Weights of a small GPT-style language model, trained from scratch on English Wikipedia: 7.83M parameters.
MLP neurons of a small language model. Each row is named by its layer, matrix (gate and up: input weights) and neuron, and shows model dimensions 0-159. Each number is 500 + 40 x the weight over its row's rms, rounded and kept within 0 to 999. Numbers have three digits each. A neuron's up and down rows have the sign that makes its largest values positive.
After each neuron's rows, "fires in" lists the words (lower case) most often at its 100 highest values on Wikipedia text that the model never trained on.

L7.gate26:511539445470529442547476491627533610428539524478434484511495507469468457496424529598470488476540491509474474479511533553453488523511454477509522468496461451508474551495471503418528541554513485510510512508466564465443512511490559547456563420554530503435522526578510531506529467530452440433468494483555493504487548519468511465480482487446440539450472524608513437535571525525482578481527495438472520518553506480454542548466480484536488467459510531473459500505492513461550464544525484
L7.up26:501441445511502525431488509522495466546519513495476463506505557521500567416534501499493524548460516440486497439524503477508574518443523550469547519506497522456584445500564467525434490454459594484498448493503473544487528526571454442609511486481583488558532508461546509454532432488562465556467428534488477513495512453503552476435471544514572564557543506494471473537473461491530464532453480530575463512463490438491450491423490517490471528448467432474536472472530542579474546483486502
fires in: "one", "all", "first", "functional", "0"

L8.gate406:425495490516497452552508514479525517456487408480441527435501462481533420455534465453520538464501522463434529455456483491526496485511503506447468482505473568469548545489559514463538475485540506490456487496567448516542452524477463458545474571552542479602465453470511563479470504573501433468515468475496482542396565535442491451499516522576521518492565404476469554539536504489435460502503571565508483512471521517453414511474424463533497487534494502498499543503449460508526473445567495
L8.up406:492564530534524463545540572532410441530504517470468522481497507548482577557444507504505533513440551490484571492453586426474494464518493613512530473486558588477517552479583526506574492536522522487446561484523471562499503523508604551463482480505540466465448492509518474563486476529486469537456536487418508526440546540544474403446462501499508456499514447459498537476500489482515534483472524525478534509457462505528505449476464445528485500527474576442454508529454517443536534509510563
fires in: "after", "at", "later", "shortly", "early"

L2.gate271:575510555463431480577550523504472449466541517490477488506471467481560457498507517602599515608464507501521504481568392512531442553456431537477492577490513549504558548487507389473538559449514510512510511459477535463536463438545492524553419484496583457467499488434446559524500527464554547506486505538589529526537517517498525513456531514519495525472454514475478519485446511518441456488491500486466513485462518469467527509510434418501499479530450493489441528508487500497476535482518460
L2.up271:570463542527453423518543519489505522487465512465498535553450507502448535491393554475543467488497518528445540443575481476475500499520462476510503432505437468534528502467521507450531433548542503461472504453482475541490543480486503405444450532497523473501524487432522484477479534500521498477541467403552475539588522516446527534551438526485486537507493559563452445455534514512443557466532511488516483477502381507517498498488574505495511435579432475463517444510540488462547582565472528
fires in: "february", "march", "january", "october", "september", "april"

L2.gate439:516499550517466506488508583545493496501488520537480521499575474435585481533494504490479449528506491466489462453571475450501512469477477426533525480517489518465517421409377501510522536494464501529466469568530501589466509553584504515585527530491454458491521450565535551508448423489527504563467451507602495507518454503594546493537538500563524558421499469462497474487454535502499508534455516425531508507543486483445510477440483430515537479529499497559471541486515481524476531460440485
L2.up439:541406489450465527488489470553499517465501557516532514482484563537487552508533545503492430466487554491471473444558474424528480452546531577527500490454507487539461502525589482560492478465603429508534492558568474555522512435463476515445519535532499450502527564504504539526466489524516489493502504522467434463484522468507518517476527482476540508477573496487478493443540474463540581548492409518503481418450480453561471481436499555558485492421454552498498625488454517559487468489498509
fires in: "his", "life", "her", "personal", "professional"

L2.gate532:553524461462539458528521523462525486487587557462495530547586453463505462475505511545547529570528408548524499516502531458530478521514490491499554476507416480555501539531440505579485586563521508525502517395540534501464562538457478504549502443487532453422498534477496541439437532508534480561541530555490526481535607443533485540519418510521492548520478518513453542497512476543477506451471489523428544422545459477496477447516514520507478528555476465567456532481521477491431510539483472
L2.up532:485491527495531648485483490545499566546421546511463552500473455567520537503484526522471490542505484481439510520511505490531493535476511517510474433458443508490484517493465488478503483570517487457431477517517514469515542456455437493550577514481488544500547547482512470503463526396527521548466601521499495544507550551489492519483482559549459504482461557518471495478524509578514586556488474458476558520449590532518485528480579501491519540539422491538523493487606467479477411578501488
fires in: "part", "brother", "member", "son", "head", "governor"

L8.gate19:461498512543443485506479507534444525528488486535489592436529471472496559501529489461547488533552527455538509482467478428493585469438479440500530525421515479522431506489445419544460545492517582549524537463554511480585495536544471507555489482560489414542557473554485530562461495514430471554492480547473547452502498531534468476459464423564468557522508520556488550538514548509553494513562473555497519459516505511506516554471466526568509475538521514483467510552517478441543491587416519
L8.up19:485514543568514476537474471486431516533520469520504477477490459488533458505515491484541503490540525507465526403511613455482546539450467458550435494467532456478542544472442521600506440514446520501469409486526499479530454527515467486559507477540540395481424485545511495455542516546560465508541446522472423514584460439479406410500466479476530552553514538492438494482527590473516501526517509512518472567455536434485461525512495533459516450468496512466528560524510492517453519481531529
fires in: "was", "is", "m", "been"

L2.gate148:490536562534386477517538517574562480443498449529470480543543487543568491553538514448435458512480497456481564462467553447504501547548473512522473435478494470539477446489442505613553577548538494473531526555483537485469477515521520548495491457546491506509578521573533509477507437473548512525480518440464400527549472573516504531490457509485478429527486444483488558483504527519506507520485464488450564503440516513421538531428563485512543547493475466526473557537514495448461476508465537
L2.up148:504494577554476540512472499537529495494460469535497542570569447470440449440542542426554531487520597516535605541470487527474478454527518585498522456458505442531494531511461524572483524484494491487446543519485495470515428439568532550397451440530447478499536441517509449466523453496474449474480527506505529471493421479499455481476449516443498486529435492438484461477513504535489473534495477441482509454507457570520474494511533488536450524497503581480511505513542442465486518521494374
fires in: "made", "based", "due", "continued", "center"

L2.gate628:525551456503479510466473543477495529452499525508446424409462555524474502502505502498517494547500515486474479464532531439550427463464552468532555494504572499519509575507510458515548451518566454450466518509471471520490452488418495488437497555467564445479517454483516619534512608553518539440544552530518483483536471517463466488450543568524460574533532521518541546480521506480493466478537571519488508500456493585518499532498487456513558416504510496515475447456423455527455413540461481
L2.up628:504506466462475474463548478513528532510468472509490511552455539472556458514504495545560468453569490459458508509574523415561526513539513504440478518558524514454403496528481552529532515577492468508509470491504470500529512538387491558523492477496488513556470532494563489482494447470517496508499539571443455457535524477502511479452489456560466495503407394494497487565557513476487437542564537468449477455409490479492514381524435545520491474527522492429516492527512530405492470480458451
fires in: "over", "as", "following", "later", "where"

L6.gate685:450466483518506605444463512405541447509421533578450509485426530453505474539553510476524517469496505501427470531609519510505512509489501488482513423520541466470511477498529598518432478543529487544462485552470493501454516556488519507541519509568477499445481540570530512535492482490509441466540448593512534466484481487465457490517527518468592491457466535575445539473543527438450458525525489448480456481440479444504553534505444504458502554446482482440556497496509470456522553507530446
L6.up685:538556515434474502529548549504552526548520460586518530481526450446491526514514428422537481525559495511495499468496531559489485437503455447506515544494491459568552546449429469483494546534412525544524400449480472525484401486528526463503478507511507466464501510615548534471525479464513548476513478465575499550479492496606513539495550518521479516480434519517474559536480548458487502476549491565499476604488484550488519497538568508555487482465524495510448497394488488456527482492484516
fires in: "are", "is", "can", "will", "went", "was"

L6.gate627:547578482542499523517480521512537502525607467532511493542577551465557489480546513566505456468503485462479549479458493497504532460517458450435437475517521490439572473471495461493474492541436505456483431471477520457498466526469502517429507484478484607564495450514486576507537457510488486485555468532531529549495485435532449547509541553484465527543513486439521460482481512528496541554479542548498536509466434508490561618499532417493529546472537519552478573419509428500484514408485521
L6.up627:459496519455461455487444461413496511468413457460496450528528517476566496469515485503498470479606476507474512527484538416490493596506505416439451499500516497499544517442513474467444533515518532508465513496525579584469489490508564485508519471532546509487534492431555389499373520530457517491506430551505528483516480475458553571494519468539483509475493492498551557508481540498532563533428477453484463539517473460514465446537414471492455495458585488539524512555473487470488543509474477
fires in: "as", "appointed", "considered", "named", "of", "elected"

L2.gate519:495475449496484431456537588505503590469496485455489519522479476489481511521576441453517539504573565463559523559439447524503499575493453521506475516557491452495466524446554426471538584455457484481479470561481494469477458572546535509476497443557475482469525459548481406477539494457461509499499482477445507497590466445505547447456525490438519504516555552499502427440552503447502507507461500455524579460471566571502478532548512547434491548503456542454461501498482505522476458518486519
L2.up519:533461507489556498500578506497530464517482568429524483520459495498425570523524489477442522467541551520510509504498523549503492584512496477485425482522403453575539510445491484510518593457529533481527472546568537413547531551469494539442467491500469506483571434503462488463506523525505528479456468456405500496543475462506492490559532545500509510544552510528518375520520497545490479473442510511490510480457539523433525554507413496497450464480443517454460432492505460474456514602539469
fires in: "album", "songs", "men", "country", "singer", "song"

L2.gate284:589549547520511527494474544486558527498488506566473478498510499471488571492519479534493503495501447453514511462473533476505499531490417506467553506484441469460525571496494482489517568502464488533513473442433507431503555542546505494530458410501491536484531504419497499507425432538551400502445515591520413440504529485527522483459528560529500549510521475502551444477526491481457445406481556550480445564498409460536482540482521436520470505520461519555465511557554494500481467514604516
L2.up284:549506486567469506514451490546586432441499434526505538409640453482497546506507536483498522461455507559506472503520536468421507541492503523535505495478473468454570540504421469512506553463442472529482495421473511501459542504550497443532518501502447443510507491496420466500477482436501473549461497496573475431537521429572501466540512449503516550557524466529490490544510445488512476499497468488503525492503453442528475469457455479496478482478430547564411562547566551542467485495533548
fires in: "one", "two", "first", "anesthetic"

L8.gate347:470457491579471480516535523550477432494491467521517515428488487473450507490472463562427489509456500451573494483581492515571501473433438478477495420523410499483492541577476492503549460500460485500512475504524492512471524535482458468565460449421474471475562380473446425461486549577436462542482491494493481487497538466546528447524429495465430534492431534551530508595481506500496528558524522521535481514551462481510514512464533482525489495515450521475416489497491420453536475463493448
L8.up347:469512569486447539566512493441483498527558569474461462514463459505402557438493479542392471486422450486451485480462456517514590544474461465547605468488489486483470517531466487523519495523547490501530517444495478538425524500524489464567504577459551464476564453455502539536522482436496505465486453459510496540505508457503488543494421422523498479514516544534544533503511516478595438551592530516495512469443432503516518483440493478481434537531556559522492463500551486531510468500519497
fires in: "one", "first", "second", "each", "1st"

L2.gate58:507460523508506452493519494520494511460450481534451590505467486497491518479522505540495450509590458488527484486544500435482444440544467439432455482542457536487493499481511509444520455520478443514576495514535467524501535525525528496563497526534504563486476467430442629435568538522563535514462526536460507531498497476487614505488572496508533491535542518518465419462575459533494494464489498461434560509537500499407469439470472493445574490529452504530520502485379474496521488483481438
L2.up58:457523515493497520571467477576564558490536505519450545545472573461573464453526550514468474514433458458468474467548466462535565426555469531441486480492502472523503511479466516496510523547493507487525427468516508467458520526519593447504495514447538529532548524505516500464561506550527606487460561579556436509445568480547536555521439438546540495566492449544492546500569511586527468508556519474510512510543504514519491507477474459475577486453451544515581532499470485468447462492504534
fires in: "her", "herkimer", "herzog"

L8.gate127:530565443530486494471478431499496456432463487549403558573510469435485562471507495491459508465511518525476495494469525491531443447544518503520479556442519536543545516417500498542546442517536518464530551498552450508484564526470432448526530509435526456507470472540579544457531506520548463436543495544503497526510528490455459525591567455530497471506514505477452527468498517513459475531487590472474550528476480505474592551480528512459433497457506504535434476499458386500483460462446572
L8.up127:532481541550475436478569486459458510494510502558462547494580471465522518526500481491434577518502481502480530484436472601477450472453442521534508438485516455427450567536539510535481460484552506490501443490475502451460499485483402514546540453542537484447425529537503552526449583551547417461571528552516471548508494521540510508524535480474515465452510445417439553594526485553527543521476410507493525555500537469529507483500497504498465454519564548471551531463513514488521497481546486
fires in: "as", "was", "were"

L6.gate172:538447571497473560554432523490440522565477491469477509545480489518432520577539553499506473495458542521471506520494502451499480426457476518475468499522393513475540436522519506526478539512473562420452442476524464477616541538475479504536540495455559493557503472490538484496519595539478539484500515500426455581467476494469478475524486541596528526466503516537496537590546556489525505522514499528450537500522506449403466542579508435513470562519540492477482524495520466534440520483452528
L6.up172:488576563521501486454529453501559494536472467542513445517497488488493454433500528455537536520495481538423521543554500500553567497519536514506510487487458475537443430429482452488490517434546526466472472529553490527399503519530544602509415525521491479544461474466501546480460506454474504507520481480423471504510509511545520559427496508532454468486454570568535506483512564514459509531534449454384454479564486477481510478499498440582501507459513533455441486539581470572453493518424491
fires in: "place", "made", "means", "area"

L6.gate765:500608501454470495488434500507432540499549522500429417557567464491497523461530464577482474517503524523416550554497513511479454467569516500462465454556523492469527471519550483418501559549451493461459478518520450538443527490521470448454482498548507492531470432500473459501465446527447493541523452527534422527563466460472513545503519511451455498513494489544564473380488520506509559529479586518461515539467413447511593495480503518499483477470583511516473508525495465461506501432476488
L6.up765:521555502458503595523509520454512557540547455500472514547511561486429490469510475554454441497510531437453597517422487503502566512510519461464491441490479572520551494502544509473550509540439552511515506572457481418495450554551505523471582487501507551534531524554460454489483495519529439473461477508468500513551540525464488461534463474521496532551501520457516468486529492451498497529420539458499484533463344482476469484477514470514536448527508550547487501515404446521457555447556531
fires in: "as", "appointed", "of", "named"

L2.gate250:525494523517549521539543505503459497556519537485491494507506458505508452428527498552512426617508562456462486531533492491489456542528484507492504536520485495435508583519506546479514441465564423509500493430519457555523532461417536494503488539492522533456551491480534446483495479595534567485623463540557431551491473459525538544518525492517501473539522429529536572415556490523456504506515611493463509540477503503497513470485423504506487501527520526526528544489574540409433506518519484
L2.up250:485511499527590587509553445507504486532494584491465502528512477547495450404522489571543462563444548493448494532549496468477517606452456535489503482497408496442480538501529540512494466454540499475495467493501480535532505434403499525519453549488507521483548499458576512498466477561576547561558466542564493488529503491475485457488572493529498493445482463524511498467505462515507487467488526457498490576520462519516502523516491488462453441554501545479595504534545454387483585498460465
fires in: "february", "july", "january", "march", "december"